Weights of a small GPT-style language model, trained from scratch on English Wikipedia.
Size: 9 layers, width 256, MLP 1024 ReGLU, 17.9M parameters.
Architecture: LayerNorm before each block, normalized queries and keys.
Training: a variant of Muon for these matrices, 295M tokens, 8997 steps.
MLP neurons of a small language model. Each row is named by its layer, matrix (gate and up: input weights) and neuron, and shows model dimensions 48-143. Each number is 128 + 24 x the weight over its row's rms, rounded and kept within 0 to 255. A neuron's up and down rows have the sign that makes its largest values positive.
After each neuron's rows, "fires on" lists the tokens most often at its 100 highest values on Wikipedia text that the model never trained on.

L4.gate447 [149 102 148 140 167 113 113 107 134  92 119 145 126 100 158  89 146 110 121 121 130 120 131 139  93 116 148 138 117 105 134 149  96 137 109 173 128 134 113 138 161 126 137 145 165 130 161 112 116  75 128 128  98 136 127 128 100 152 146 129 113 122 163 147 110 100 164  93 141 101 127  72 160 158 109 104 136 111 141 113 170  82 153 117 129 176 106 161 112  96 116 153 120 126 133 152]
L4.up447 [146  93 142  98 146 128 122 103  96 103 148 109 143  99 167 106 135  94  97  96 111 129 129  92 144 123 135 120 116  97 113 102 150 118 133 182 112 155 135 121 143 138 176 120 160 153  91 145 160 122 150  95 123 137 171 158 100 132 183  51 134 160 147 125 165 164 145 143 132 112 166  92 135 141 108  75 140 135 120 105 141  99 117 123 146 173 116 164 150 137 109 137 103 119 153 132]
fires on: " A", " To", " to"

L6.gate530 [144  96 141 112  98  94  99 183 106 106 137 103 101 140 119 102 109 126 201 126 122 129 150 165 104 140  88 130 140 134  99  75 137 151  97 107  98 133 121 127 108 111 123 116 107 132  90 133 134 119 109 162 123 143 155 140 106 134 160  92 125 138 115 162 140 132 194 132 156 115 151 105  96 157 134 124 121 129 143 130 166 147 134  71 113 127 155  86 118 126  88 115 148  95 153 116]
L6.up530 [131 156 116 131 105  56 132 144 139 147 150 134 130 157 159 159 154 133 150 124  96 159 180 124 135 131 134 139 186 125  98  95 148  90 159 108 144 144 160 121 133 115 135 105 128 163 147 111  95 102 186 110 104 138  93 124 162 110 135 133 133 150 139 138  96 112 145 126 158  80 111 112 106 129 105 145 123 109  95 125 103  92 154 124  84 138 119  99 165 113 144 118 132 130 173 154]
fires on: ".", "(", ":", ",", " and"

L6.gate302 [157 120  99 115 152 157 129  98 166  78 101 138 109 159 105 166 123  78 153  97 174  99 120 116 166 139 104 104 107 115  96 146 107 136 108 150 105 120 169 131 145 150 130 130 168  85 153 165 125  82 101 143  89 159 116 158 143 176 107 125 136 130 130 115 139 131 104 140 138 152 146 149 138 100 107 136 135 100 136 110 123 120  99  97 173  90 110 145 134 108 117 157 117 126 151 115]
L6.up302 [123 106 131  99 137 101 152 104 153 106 137  91 110 108  98 149 129 143 130 130 148 114 165 127 184 136 138 121  71 112  95 148 126 147 102 133 142 119 117 116 132  96 144 137 107 174 163 100 119 127 161 135 101 120  91 133 127 128 138 134  88 151  96 147 154 139  83 125 166 167 114 158 151 106  81 161 114  87  99 140 110 117 101 142 122 112 151 165 125 138 119 104 137 127 100 120]
fires on: " |", " (", ";", "ov", ")", " /"

L6.gate376 [101 165 127 127 122 120 106 106 148 140 135  92 155 151 111 146 130 118 117 139 128 144 159 123 159  87 117 142 142 177 124 144 139 105 146 176 154 186 134 136 148 103 139 124 169 110 141 133 165 133 134 114 173 152 146 127  90 123 146 110 112 131 145 132 161 114 130 150 149 136 165 168 179 103 157 151 130 126 145 158 173 156 136 159 112 169 120 120  77 148 134 112 122 130  79 128]
L6.up376 [125 167  96 145 158 107 124 142 127 109 110 113 126 147 144 145 142 139 154 168 118 113 149 109 158 152 100 179 153 182 141 117 142 145 132 172 129 160 129 135 118 131  98 151 132 118 134 138 138 113 132 138 124 146  90 133  96 142 117 150 167 148 109 106 143 112 141 136 130 127 172 115 155 103 158  73 162 134 132 144 173 133 148 118  98 168 179 125 116 149  87 125 129 121 131 149]
fires on: ",", " the", " of", " him"

L6.gate244 [182 159 146 121 157 131 109  80 116 118 144 100 150 128 137 155 129  92  89 140 151 104 107 101 152  95 120 129  69 140 153 117 144  78 114 197 137  84 136 163 140 106 130 133 128 161 140 116 116 112 107 123 129  90 149 111 144 166  98 136 177  94 127 120 129 124 109 154 141 136 156 138 118 125 143 146 164 130  88 152 141 116 128 121  97 134 105 134  87 132 119  94 162 106 121 112]
L6.up244 [153 146 131 142 115 140 133 111 145 141 155 131 156 117 103 113  74 121  93 148 111 132 166 128 187 143 123 139  97  92 108 130 112 148 130 122 121  98 147 146 148 121 128 113 133 143 133 129 154 134  83 115 134 106 120 122 151 147 136 126 102 154  87 118 112 126  84 135 112 113 121  79 151 123 142  95 148  99 118 178 140 121 164 159 120 171 105 111 155 115 132  70 143 150 134 162]
fires on: " by", " to", "-"

L6.gate1014 [118 122 137 110 119 117 121 144 120 120 118 137 104 120 122 144  98 140 121 116  81 134 128 129 166 133 114 144 144 134 142 102 122 164 134 135 135 129 125 114 143  93 146 107 125 115  99 147 134 122 161 128 184 113 118 129 112 123 119  82 129 145 117 154 136 116 106 133 148 129 180  85 143  90 147 147 157 140  86 110 119 123 121 123 128 175 104 108 116 149 109  89 102 100 112 120]
L6.up1014 [128  69 162  87 109 136 145 118 104 114  95 111 151 134 149 137 123  79 115 107  96 121 132 129 120 138 124 161 125 141 117  84 142 162 112 187 127 108 123 133  98 126 145 150  70  97 162 169 144 115 136 116 142 126 119 116 100 101 116 133 163 163 122 111 115 126 140  89 118 158 145 119 123  84 131 166 135 111  55 117 104 109 166 140  96 139 106 142  93 120 108 146  91 131 122 122]
fires on: "e", "a", "o", "i"

L4.gate418 [115  71 105 152 122 105  72 138  96 129 122 144 134 145 149 110 146  90 101 144 138 140 151 100 144 144 103 141  73 108 149 177 104 107 162 169 131 136 117 145 122 157 133 150 104 132 132 109  98  99 121 116 123 127 140 151 106  97 137 152  97 104 131 122 135 110  84 135 149 152 151 154 128 149 165 100 150 151  92 130 119 150 155 136 131 108 125 150 131 159 124 112 131  99 168 129]
L4.up418 [142 121 104 147 145  96 103  78 130 167 170 160 157 139 134 111 116 103 131 125 111  89 132 108 116  92 135 101 121 148 178 131 133 150 139 104 117  77  76 119 116 143 125  77 112 147 130  89 160 146 128 116 137 160 121 163 144  84 142 164  93 142 152 159 116 110  79 119 112 136 144 110 156 103 169 145 163 142  88 128 127 132 167 103 118 145 116 108  95 129 152  74 100 118 116 110]
fires on: " be", "\n", " by", " as", " to"

L4.gate549 [ 93 139 148 108 112  79  97 174 120 141 154 113 145 141 114  95 184 123 141 125 157 118 141 145 133  71 128 140  96 148 116 174 123 128 191 138 129 105 112 125 113 119 114 119 153 133 142 155 103 134  73 119  99 172  81 172  89 129  84 123 127 141 120 110 126 141 137 128 154 135 140 116 158 160 152 166 149 143 108 164 152 153 139  89 145 134 132 146 135 130 134 153  90 144 100 169]
L4.up549 [160 105 106  91 134  98 127 111 156 178 123 114 141 130 140 133 132  85 101 169 118 144 154 167 167 135 131 119 100 134  94 131 128 142 155 145 154 125  98  99 156 113 157 179 116 145  82 114 110 125 151  96 157 140 137 160 104 133 137 148 118 121 152 153 129 114 109 146 110 139 122 160 145 113 128 165 140 124  99 104 102 161 143 155 128 175 151 121 153 163 124 128 162 128 155 144]
fires on: " to", " the", " of", " are", " and"

L4.gate1012 [ 87 121 149  95 171 114 107 157 114 139 107 101 138  59 132 155 122 104 104  86 119 151 104 164 146 111 104 141 128 115 130 131 105 103 117 140  86 156 149 168  82 105 133 110 140 168 157 143 139 115 149 117 158 140 143 143 131 106 125 132 128 111 141 109 124 132 119 129  97  85 127 110 101 110 127 139 139 154 166 200 150 127 165 106 129 123 160 111  91 120 110 152 125  97 121 149]
L4.up1012 [ 78 126 174 145  84 144 106 118  78 138 113 129 109 171 146 139 116 113 121 157 102 125 119 136 123 208 102 120 120 129 135 162 128 122 153  99 133  71 134 149 102 125 142 141 144 137 127 111  91 113 158 146 127  93 127 131 120 148 126 147 177 152  86 156 115 126 130 189 121 123 141 115 157 119 106 120 141 136 149 147 104 103 106 116  80 152 103 164 115 118 108 134 148  88 177 146]
fires on: ",", "'", " and", " it", " for"

L6.gate393 [134 121 107 126 106 104 125 112 169 156 158 105 109 134 131 140 115 147 100 119 141 137 136 126 153 137 153 123 159 101 127 167 153 133 132 147 120 143 124 163 105 112 150 118  89 104 182 133 123 135  95 107 115 132 141 109 123 195 138 121 127 118 119 142 124 123 129 127 177 106 166 117 133 172 124 129 155  96 140  94 115 127  95 145 121 141 137 109 130 194 151  84  89 137 120 121]
L6.up393 [121 134 134  94 139 118 132 137 133 109 152 100 123 117 100 127 141 119 157 125 145 163 159 122 137 103 172 100  87 136 132 122 136 139 114 154 106 180 109 134 148  85 121 114 123 133 137 106 118 108 118 137 132 109 111 126 124 155 132 144 110 124 108 115 159 124 121 136 187 119 105  87 157 127  91 127 156  96 124  87 117 100 165 101 129 128 128 108 148 156 132 116 143 147 127 152]
fires on: ",", "),"

L6.gate601 [ 92 141 123 141 165 159 107 143  95 131 132 159 158  80 132 158 130  75 121 145 156  99 143 152 116 122 101 150 119 139 145  94 110  90  75 145 122 163 140  99 155 137 113 114 164 132 156 168 135 136 151  92 113  98 107 119 143  95 148 121 147 134 116  99 113 134 140 106  77 119 112 114 124 109 140 111 104 157 116 112 134 137  89 167  90 149 179 105 157 132 136 152 148 158 156  98]
L6.up601 [ 80 149 116 130 113 136 139 145 151 153 117 151 139 127 160 153 127  96 118 134 141 103 105  95 160 209 121 137 133 169 106 103 126 104 113 146  99 105 158 111 131 171 153 129 146 143 139  97 124 135 128  82 163 116 112  83 151 122 138 120 123  87 107 121 148  98 103 152 136 126  88 140 107  68  99 119  99 140 122 143 100 133 134 146 111 121 179 107 168 100 135 120 111 126 119 110]
fires on: " his", " her", " Her"

L6.gate691 [138  96 125 156  97 141 124 112 126 113 128 152 148 101 119 157 141 129 125 140 157  97 105 122 104 115 140  99  94 118 173 161  92 137 107 186  77 150 109 162 115 118 133 124 134 122 136 142 181 147 113  95 128 142 107 134 165 139 170 116 149 125  91 147 126 142  80 123 142 130 102 118  96 132 167 115 169 135 142 100 110 120 118 130 103 125  69  84 116 184 112 133 140 141 142 139]
L6.up691 [139 139 128 132 178 148 108 115 146  98 158 132 136 126 129 119 142 124 142 130 144 120 122  65 115 184 128 155  75 130 157 141 170 125 115 120 109 157 136 170 142 120 112 126 119 130 129 109 141 180  91 149 112 146  88  76 158 163 111 121 152 119  88 128 136 107 112 128  98 122 104 117 117 159 146 134  92 157  86 148 116 103 127 128 133 121 121 128 116 163  83 109  91 121 122 148]
fires on: "'", " the", " as", " in", " not", " to"

L4.gate827 [123 155 158 138 105 127 103 147 101 101 116  94 134 145 133 110 117 117 124 126 179  87  89 132  71 154 112 133 142 126 118 110 155 117  82 129 161 132 154 145 137 126 129 134 136  83 115 152 131 184 171 107 134 101 148 137 168 128 111  97 116 100 128 161 162 139 120 149  81 121  95 109 124 128 156 129  92 151 142 133 132 121 115  87 137 154 112 116 113  99 120 133 106 120 143 160]
L4.up827 [107 130 126 126 100 108 148 134 104 151 152  74 122 125 130 133 106  75 126 123 143 131 122 118 175 160 121 143 151  90 152 119 102 146 123 125  67 119 139 118 115 148 133 150 112  97 141 139 113 114 116  93 117 115 176 121 121  83  87 131 156 115 125 153 106 116 129 118 125 163 111 102  93 116 122 137  99 141 150 162 165  99  86 164  63 173 169 101  95 134 148 119 157 111 113 140]
fires on: "s", " first", " one", " a", " third", " of"

L6.gate857 [102 157 145 140 121 152  91 105 132 126 141 137 112 135 103 117 165 138 120 113 111  94 125 147 163 149  88 111 108  93 123 132 136 117 123 154 147 132 122 129 110 174 142 146 138 152 115 112 137 128 106 122 150 122 115 114 112 128 127 132 137 120 126  88  91 140 142  99 124 161 171  90 136  96 140 111 124 109 172 106 137 116 118  90 104 111 119  88  83 119 140  90 109  72 144 102]
L6.up857 [106 114 152 129 120 136 149 160 165 135 124 166 102 112 129 128 109 153 123 156  82 158 121 125 160 138 108 144 133 123 152 153 130 150  96 133 162 145 139 124 118 115 165  96 169 160  68 100 122 109 121 102 185 143 130 113  97 141 120 114 150 135  82  92 123 154 129  95 123 135 147  79 186 121  92 137 159 145 116  98 133  91  74 152 162 139 102 143 173 102 118  87 120  80 121 131]
fires on: " to", " of", " in", " ", " \"", " by"

L6.gate83 [ 99  95 152 142 159  85 137 162 147 135 141 159 146  99 141 102 147 112 125 113 108  99 118 142 113 127 131 125 145 137 102  94 160 111 131 157 142 114 130 120 104 147 116 135 104 127 129 143  93 145 109 127 110 154 103 140 127 142 110 133 147  92 173 144 118 130 154 138 113 178  90 129 154 130 128 113 182 183 130 140 134  99 111 136 118 142 135 139 124 151 137 134  85 101 158 171]
L6.up83 [150 128 133 146 161 144 129 154 140 154 114 112 132  40 125 116 158  87 110 161 109 142 162 144 116 137  64 141 113 159 101 131 117  77 147 159 151 103 131 127 141 190 123 117 140 104 120 141 160 123 126  76 159 152 143 119 135 104 105  94 147  89 139 125 158 136 130 103 177 117 102 119 139 147  60 123 130 111 106 160 130 105 122 139 110 125 154 147 116 138 119 110 145 136 148  99]
fires on: ",", " his", " their", " my", " her"

L4.gate940 [116 139 126 135 156 130 131 129 135  91 104 116 129  82 121  88 140 131 142 135 105 116 123 148 136 134 143 108 120 138 138 134  86 112 119 148 178 134 102 117 114 129 134 139 100 154 176 153 139 157 127 117 123 179 110 175 131 120  82  87  93 177 140 138 162 128 176 137 118 138 136 131  75 101 159 111 132 111 136 145 138 111 123 148 156  98 171 107 116 126  68 123 103 138 140 138]
L4.up940 [143 162  80 146 148 120 132 123 147 146 107 145 123 101  86  92 122 174 113 131 119 122 121 137 151 164 119 175 140 138 135 118 155 117 177  86  89 124 111 127 149 119 132 155 163 135 131 102 124 162 100  87 119 107 104 117 172 171 161 101 139 101 115 114 126 116  95 146 158 167 150 133 129 108 121 144 143 136 112  95 101  89 147 148 136 138 134  98 124 145 168 150 179 118 131  65]
fires on: " |", "\n", ","

L4.gate387 [155 118  80 158 110 144 217 125 136 100 115 120 112 130  86 127 132 123 107  97 107 107 138 150 117 110  95 100 104 107 122 102 151  94 131  78 117 114 116 117 160 166 156 118 130 147  69 129 140 144 125 103 106 142 144 160 104 166 122 147 155 175 121 132 126 107 203 107  92 103 108  92 128 115 143 118 117 113  99 119 126 116 163 103 117  98 163 108 144 152 110 163 160 142 136  97]
L4.up387 [133 130 120 139 122 184 173 154  90 146 129 170  92 104 157 105 138  97 119 109 169 142 136 152 144 132 109 168 139 179 101  95 111 105 129 136 126 119 120 172 128 155 124 105 138 116 142 112 125 124 109 110 135 115 125 134 133 123 114 112 103 102 113 131 155  89 141 127 131 118 170 107  92  86  96 134 138 146 169 138 108 109 170 116 106 135 174 118 182 125  93 103 123 104 149 103]
fires on: ".\"", "\".", ".", "\n"

L4.gate50 [143 122 162 137  66 130 114 113  97 109 128 138 115 126 171 119 150 175 103 116 144  92 145 121 184 129 140 118 125  97 152 157 184 132 112 111 120 146  75 129 121 161 129 124 143 106 165 148 150  97 132 173 143 102 110 141 167 121 107  96 152 167 113 108 140 113 109 166 120  97 142 103 127 132 121  93  73 165  87 177 144 134 130 157  88 149 138 103 148 140 121 126 154 173 132 174]
L4.up50 [140 121 136  99 122 110 105 131 123 116 116  79 138 146 143 116 164 141 108 110  86 121 153  96 159 134 135 101 153 113  99 132 145  90  97 160 165  97 162 149 132 153 142 111 110 142 115 108 120 132 122 139 136 111  97 107 162 158 142 161 162 150 122 130  83 116 122 145 124  93 100  86 129 151 134 101 122 209 129 125 128 147 150 113 149  64 119 102 130  97 153  73 172 163 104 156]
fires on: " in", " the", " of"

L6.gate253 [131  74 110 132 126 123 120 118 142  89 161 128 131 147 158  97 123  92 139 120 123 134  89 171 150 138 106 184 119 177 125 102 137 128 139 134 144 149 150 151 107 119  95  66 152 151 119 118 132 133 122 141 134 128 120 146 119 105 167 129 122 159 109 176 126 150 118 103 154 153 155  98 129 114 114 103 135 103  91 167 162  97 188 112 145 104 105 128 120  80 128 167  80 120 124 183]
L6.up253 [135 125  85 106 115 121 141 152 145 131 149 149 135 100 142 135 126 127 129 131 168 138  91 102  94  88  98 123 140 120  88 101 173  97 194 157  93 123 107 104 118 127 154 117 163 126 128 171 131 100 145 132 119 130 121 190 131 118 180 152 153 116 127 157  98  66 163 151 121 132 149 110  83 132 143 147 138 138 143 126  80  88 116 120 142 142 126 113 139 122 153 126 140 144 148 127]
fires on: " A", "A"

L4.gate957 [166 110 113 120  79 169 156 131 159 128 104 163 128 141 134 168 126 148 109 136 102 147 109 131 124 147  97  89 129 125  94 145 168 122 109 115 146  95 165 111  99  96 169 129 130 119 118 142 134 111 143 119 110 123 163 136 139 167  91 130 145 132 115 140 166 132 134 120 103 105 137 129 105 122 133 121 148 143 137 143  78  75 126 103 133  82 132 154 137 139 145 125 116 158 109 159]
L4.up957 [115 148 138 152 144 109 136  89 117 125 108 143 134 144 112  71 127 108  98 120 137 175 158 102  89 152 159 124 121 131 134 115 164 119 136 103 127 145 183 150  86 117 106 132 122  78 147 134 121 161 117 131 116 164 154 136 129 142 120  84 148 156 159 144 110 125 132  94 147 181 120  80  90 107 110 136 138 115  94 149  71 171 112 158 102 139 158 137 126 111  95  94 124 115 116 102]
fires on: " They", "\n", " where", " However", ").", "."

L4.gate736 [118 103 121  81  95  92  74 104 122 153 133  97  82 148 148 143 108 153 123 154 162 169 127 173 161 191 125 107 101 117 100 108 134 123 108 176 118 144 140 139 117 135 146 149 129 151 131 157 155 155  94 125 131  97 132 143 151 156 119 129 121 104  97 133 140 108 143 145 117 142  84 117 180 146 142 145 121 173 129 148 159  97 118 139 106 177 141 136 122  99 110  81 127  91 125 150]
L4.up736 [ 89  57 169 108 130 148 107 121 135 124 129 142 129 169 157 145 158 119 106 104 165 126 178 161 106 164 108 149 151 125  94 104 135 113 142 140 120 108 140 175  83  99 107 138 139 168  83 160 166 115 125 138 130 136 158 143  89 109 112 153 129 160 108 115 151 152 134 132 110 135  88 158 136 161 141 143 141 159 151 182 145 134 130 113 114 109 158 163 116 130  84 171 121  77 152 135]
fires on: " ", " leading", " other", " led"

L6.gate994 [110 168 147 124 117 120 124 148  90 117 113 124 151 148 125  73 103 174 150 157 121 136 117 109 126 129 125 139 122  97 104 136 147 122 151 143 177 124 100  99 109 133 141 146  94 127 135 135 102 145 117 162  95 128  93 151 126 125 132 101 149 107 112 149 173 158 113 112  89 160  83 100 153 150 137 157 147 107 127 114 109 126 158  95  83 106 111 148 138 126 146 134 131 148 144 118]
L6.up994 [103 120 114 121 131 135 101 113 150 104 153  94 143 124 118 108 145 126 102 178 139 101 142 124 155 140 119 132 111  75 171 122 109 184 135 177 109 141 115 106 113 148  99 115 127  96 100 162  91 185 149 112 145 132 130 135 135 125 135 115 109 114  93 119 120 151 151 116 134 136 141 116 131 146  73 119 115 123 101 114 118 120 155 136 102 154  94 186 114 162 158 152  66 133 128  98]
fires on: " at", ",", " the", " from"

L4.gate747 [106 140 141 147 121 103 117  92 178 115  99 116  88 103  99 121 164 153 165 125 115 165 131 119 133 140 118 161 128 123 107 138 103 117 109 121 178 119 110 122 120 146 168  92  79 131 124 146 144 111  94 142  98 141 156 104 119 138  91 106 176 161 128 141 109 144 109 101 156 146  82  77 122 118 157 145 149 145 149 155 123  94 165 108 126 144  99 120 132 107 146 135 107 137 161 102]
L4.up747 [132 131 170  95 167 118 125  88 188 132 128 109 161 137 140 158 131  91 126 159 141 161 169 181 138 125 117  99 133 174 104 129 112 166  98 121 133  96 111 131  96  76 158 111 162 100 117 122 116 140 116 126 124 135 122 145 117 188 145 132 164 127 144  95 108 127  90 118 123 149  99 133 131 144  79 149 152 119 152 102 149 114 116 126 114 161 100 114 150 134 134 155 112 110 129 136]
fires on: " and", "t", "s", " but", " &"

L6.gate35 [ 88 157 185 125 105 110 131 128 122 158  91 133 120  91 141 109 183 114 158 127 115 104 104 125 117 110 123 162  94  96 144 114 178  83 136 136 140 164  87 127 150 104 139 103 124 110 142 139 155 138 140 201 134 135 120 112 107 123 135 122 151 146 107 137 167 101 119 102 136 115 138 143 149 146 150 138 126 143 113 135 140 167 133 111 114  95 146  79  92 134 155 116 122 124 143 147]
L6.up35 [174 138 123 128 147 128 111 107 126 137 136 101 129 124 143 121 132 129 111 154 124 122  92 128 133 117  95 135 141 119 163 136 139 135 131 148 131 116 117 114 111  95 176 133 158  80 110 106 132 183 116 110 177 149 131 107 134 129 137 117 177 104 127  90 154  97 101 146 131 106 121 148 105 151 157 117 147 129  98  81 142  81 128 138  75 134 149 129 144 153 132 102 113 134 127 152]
fires on: " and", ","

L4.gate242 [136  96 141 125 123  86 163 109 126 135  93 135 123  96 108 138  94 100 109 139 173 142  98 112 172 101 123 164 149 108 148 133 111 113 137 136 105 109 155 145 117 132 139 105 126 131 152 150 112 135 120 104  80 127 152  83 119 101 153 105 121 105  97  77 124  95  93 134 130 134 118  84 131 119 159 104 114 124 127 140 121 125 141 166  73 139 152 110 135 106 147 119 124 111 120 132]
L4.up242 [163  81 132  78 121 114 105 159 127 164 155  86 150 144 127 165 188  92 152 135 114 112 136  94 182 146 138 166  72 107 161 123  95 130 130 120 131 123 119 138 169 115 165 117 136 111 148 114 107 147  74 130  84 120 135 136 135 155 118 149 117 166 117 123 104  97 150 142 126 108  76 129 144 143 100 123 110 156 102 159 100 156 122 126 158 172 148 146 156 137 161 118  94  84 149 160]
fires on: " to", " in", " is", " are", " the", " The"

L4.gate258 [101 125 128 131 141 156 105 163  83  96 114  95 140  80 143 127 150 119 120 125 117 104 127 137 148 151 105 134 140 149 155 121 153  80 128 118 140 138 180 143 114 147 138 141 149 153 144 134 133 129 137 130 134  64 116 107 103  90 148 100 159 141 136 116 111 141 128 104 123 142 158 102 131 125 158  97 133 170 156 113 123 145 126 113  72 115  93 162 121 137 144 161 180 112 169 159]
L4.up258 [ 87 111 115 130  92 118 102 122 125 152 151 114 163 163 159 197 122 109 112 157 119 118 148 118 138 146 149 131  95 104 147 107 123 111 105 138 109 113 171 125 138 149 103 128 146 116 121 128  91 183  90 101 114 156 135 102 163 156 158 124 176 148 136 165 108 145 123 174 168 118 161 139 125 157 148 120 137 151 165 150 121 113  93 129 149 121 103 139 133 109 162  94 136 116 138 114]
fires on: " in", " on", " and", " signed", ",", " of"

L6.gate336 [116  76 113 112 142 117 161 133  92 131 110 150 102  93 123  99  70 154 153 150 125 132 171 133 122 107 127 124 105  94  84  90  95 108  93 135 126 163 109 147 117 133 111 141 144 123 108  79 131 125 147 120 107 158 138 155 109 146 117 103 134 126  94 131 171  88  99 104 164 153 114 105 152 182 103 138 106 176 119 135 157 110  95  92 168 120 134 123 141  78 132 123 137 141 157 136]
L6.up336 [128  96 133 145 128 152 158 122 126 156 107 111 115 136 125 108 144 134 120 166 123 169 135 105 118 140 104 160 102 135 115  96 147 116 142 173 120 139 147 136 130 145 165 104 160 141 105 166 100 116 102 107 170 135 143 100 118 123 139 121 119 210 129  99 132 122 195 104 148 133 121 110 127 129 134 133 155 120 114 112 128  93 118  78 146 147  92 151 148  96 140  56 149 160 120 144]
fires on: ",", " and", " however", "ly"

L6.gate908 [117 120 131  97 114 113 113 119 103 176 122  82 168 110  98 107 139 156 160 140 169 121 113 164 137 164 128  85  98 171 142 134 113 121  91 138 147 103 109 151 140 108 119  95  98 137 150  99 141 136 119  85  98 163 144 160  93 139  95 118 128 151 128 129  98 116 114  82 115 130 136 154 150 100 144 131 115 120 122 147 146  97 122 128 148 141 128 126  81 133 144 122 154 151 133  74]
L6.up908 [138 135 126 134 185 124 128 124 111 152 116 119  98 103 124 105 108 166 121 150 114 170 118 127 146 111 138 135 110 108 151 163 184 157 144 137 118 200  99 125 152  99 123 119 157 149 126 112 128 111 126 105 151 117 111 119  70 140 151 120 137 127 181 124 166 138  97 132 134 164 131 138 100  97 106  96  93 107 170 167 134 121 122 127 149 140 127 158 137 134 129 129 129 120 103 109]
fires on: " |"

L4.gate998 [139 101 132 157 126 104 150  84 174 136 115 103 160  89 108 118 133 112 129  88 117 135 150 122 150 121 128 137 120  78 124 165 153 105 112 151 103 127 138 152 110 172 125 129  92 128 182 124 119 170 132 106 152 118 106 122 103 176 141 140 116 159  73 126 129 145 115 143 171 106 151 143 112 127 110 125 103  94 149 102  96 161 106 123 119  79 120 129 143 135 156 102 137 135 129 129]
L4.up998 [139 146 138 141 137  93 156  92 199 161 127  61 143 135  97 164 133 111 137  81 100 141 168  94 130 124 149 138 149 133 125 166 140 113 130 140 113 118 133 166 123 156 120 128  95 119 139 129 133 169 104  76  80  89 108 154  99 141 137 146 112 165  93 147 156 144 115 164 180 153 120 139 156 135 130  83 112 118 166 121 110 111 109 129  91 125 107 136 141 146 107 102 141 144 151 130]
fires on: ",", ";", " and"

L6.gate196 [ 94 117 146 111  85 110 118 144 142 117 124 111 144  88  90 135 162 112  94 152 149 162 104 154 178 102 131 118 135 118 115 123 134 130 129 105 118 114 128 138 177 126 125  83 107 109 121 125 135 199  94 139 150 107 116  78 149 149 123 185 115 151 126 185 122 110  80 112 132 132 169 122 108 173 130 114 154 147  95 122 114 160 130 125  59 148  82 131 141 157 128 132 127 110 151 143]
L6.up196 [134 107 128 115 157 110 151  82  87 121 104 144 109 110 125 121 127 121 150 128 132 127 122 123 108 139 113 131 143 135 100 163 129 126 146 138 109 126 111 145 123  95 157 108 125 102 175 131 120 159 136 130 157 107 115  91 148 140 164 127 154 114 100 133 142 123 141 102 111 129  93 124 139 148 113 100 167 125 113 113 137 115 121 121 109 115  78 166  73 129 147 108 150 114 139 135]
fires on: " and", " or", "ed", " &"

L4.gate54 [121 140 151 123  90 145 116 112 138 104  76 105 123 115 114  85 149 133 140 177 173 122 111 144 107  87 134  87 119 147 131 135 126 169 112 141 133 139  82 116  88 126 155 140 140  62 150 146 143 120 135 154 117 148 121 134  98 155 113 101 103 134 149 147 142  87 142 135 140 181  73 144 129 102 113 109 116 161 130 131 144 158 105 133 134 115 111 128 139  83  77 139 147 146 129 127]
L4.up54 [ 79 135 127 165 178  94 138  95 132  82 160 134 123 127 132 142 110 137 132 125 117 123 110 158 146 105 113 102 150 123 130 115  86 158 126  95 180 121 119 120 121  95 110 149 134 173 154 118  92 105 158 152 184 142 108  91 121 144 121 148 116 177 118 108 135 151 148 138 124 138 147 128 108 115  95 138 193 113 153 121 127 131 124 122 124  86 109 118 163 152 114 110  92 120 132 182]
fires on: " |", " (", " /", " 16,"

L6.gate224 [109 142 122 131 151 140 103 143 131 105 145 129 184  99 145 124 137 131  92 146 131 103 118 137  94 163 130 113 125 118 127 113 126 112 102 110 181 141 143 111 138 125 152 157 105  92 102  91 117 163 144 133 161 105 135 162 178 147 119  94 141 117 127 152 102 133 104 117 146 106 128 122 137 129 161 129 141 117 128 131  98 125 157 123  85 121 113  98  91 101 137  89 136  85 142 132]
L6.up224 [107 162 111 123 139 125 138 146 116 110 158 154 116 122  78 127 119 145 122 104 101 109 154 126 160 128 111 150 133 157 123 128  95 125 160  79  95 149  79 145  97 165 142 106 147 122 124 119 138 105 129 130 134  84 116 102 154 124 150 118 144 122 149 152 133 174  83 115 148 128 164  60  97 126 127 124  91 138 172 151 114 112 110 126  97 136 141  85 127 120 112 152 135 113 135 150]
fires on: " of", " in", " by", "s"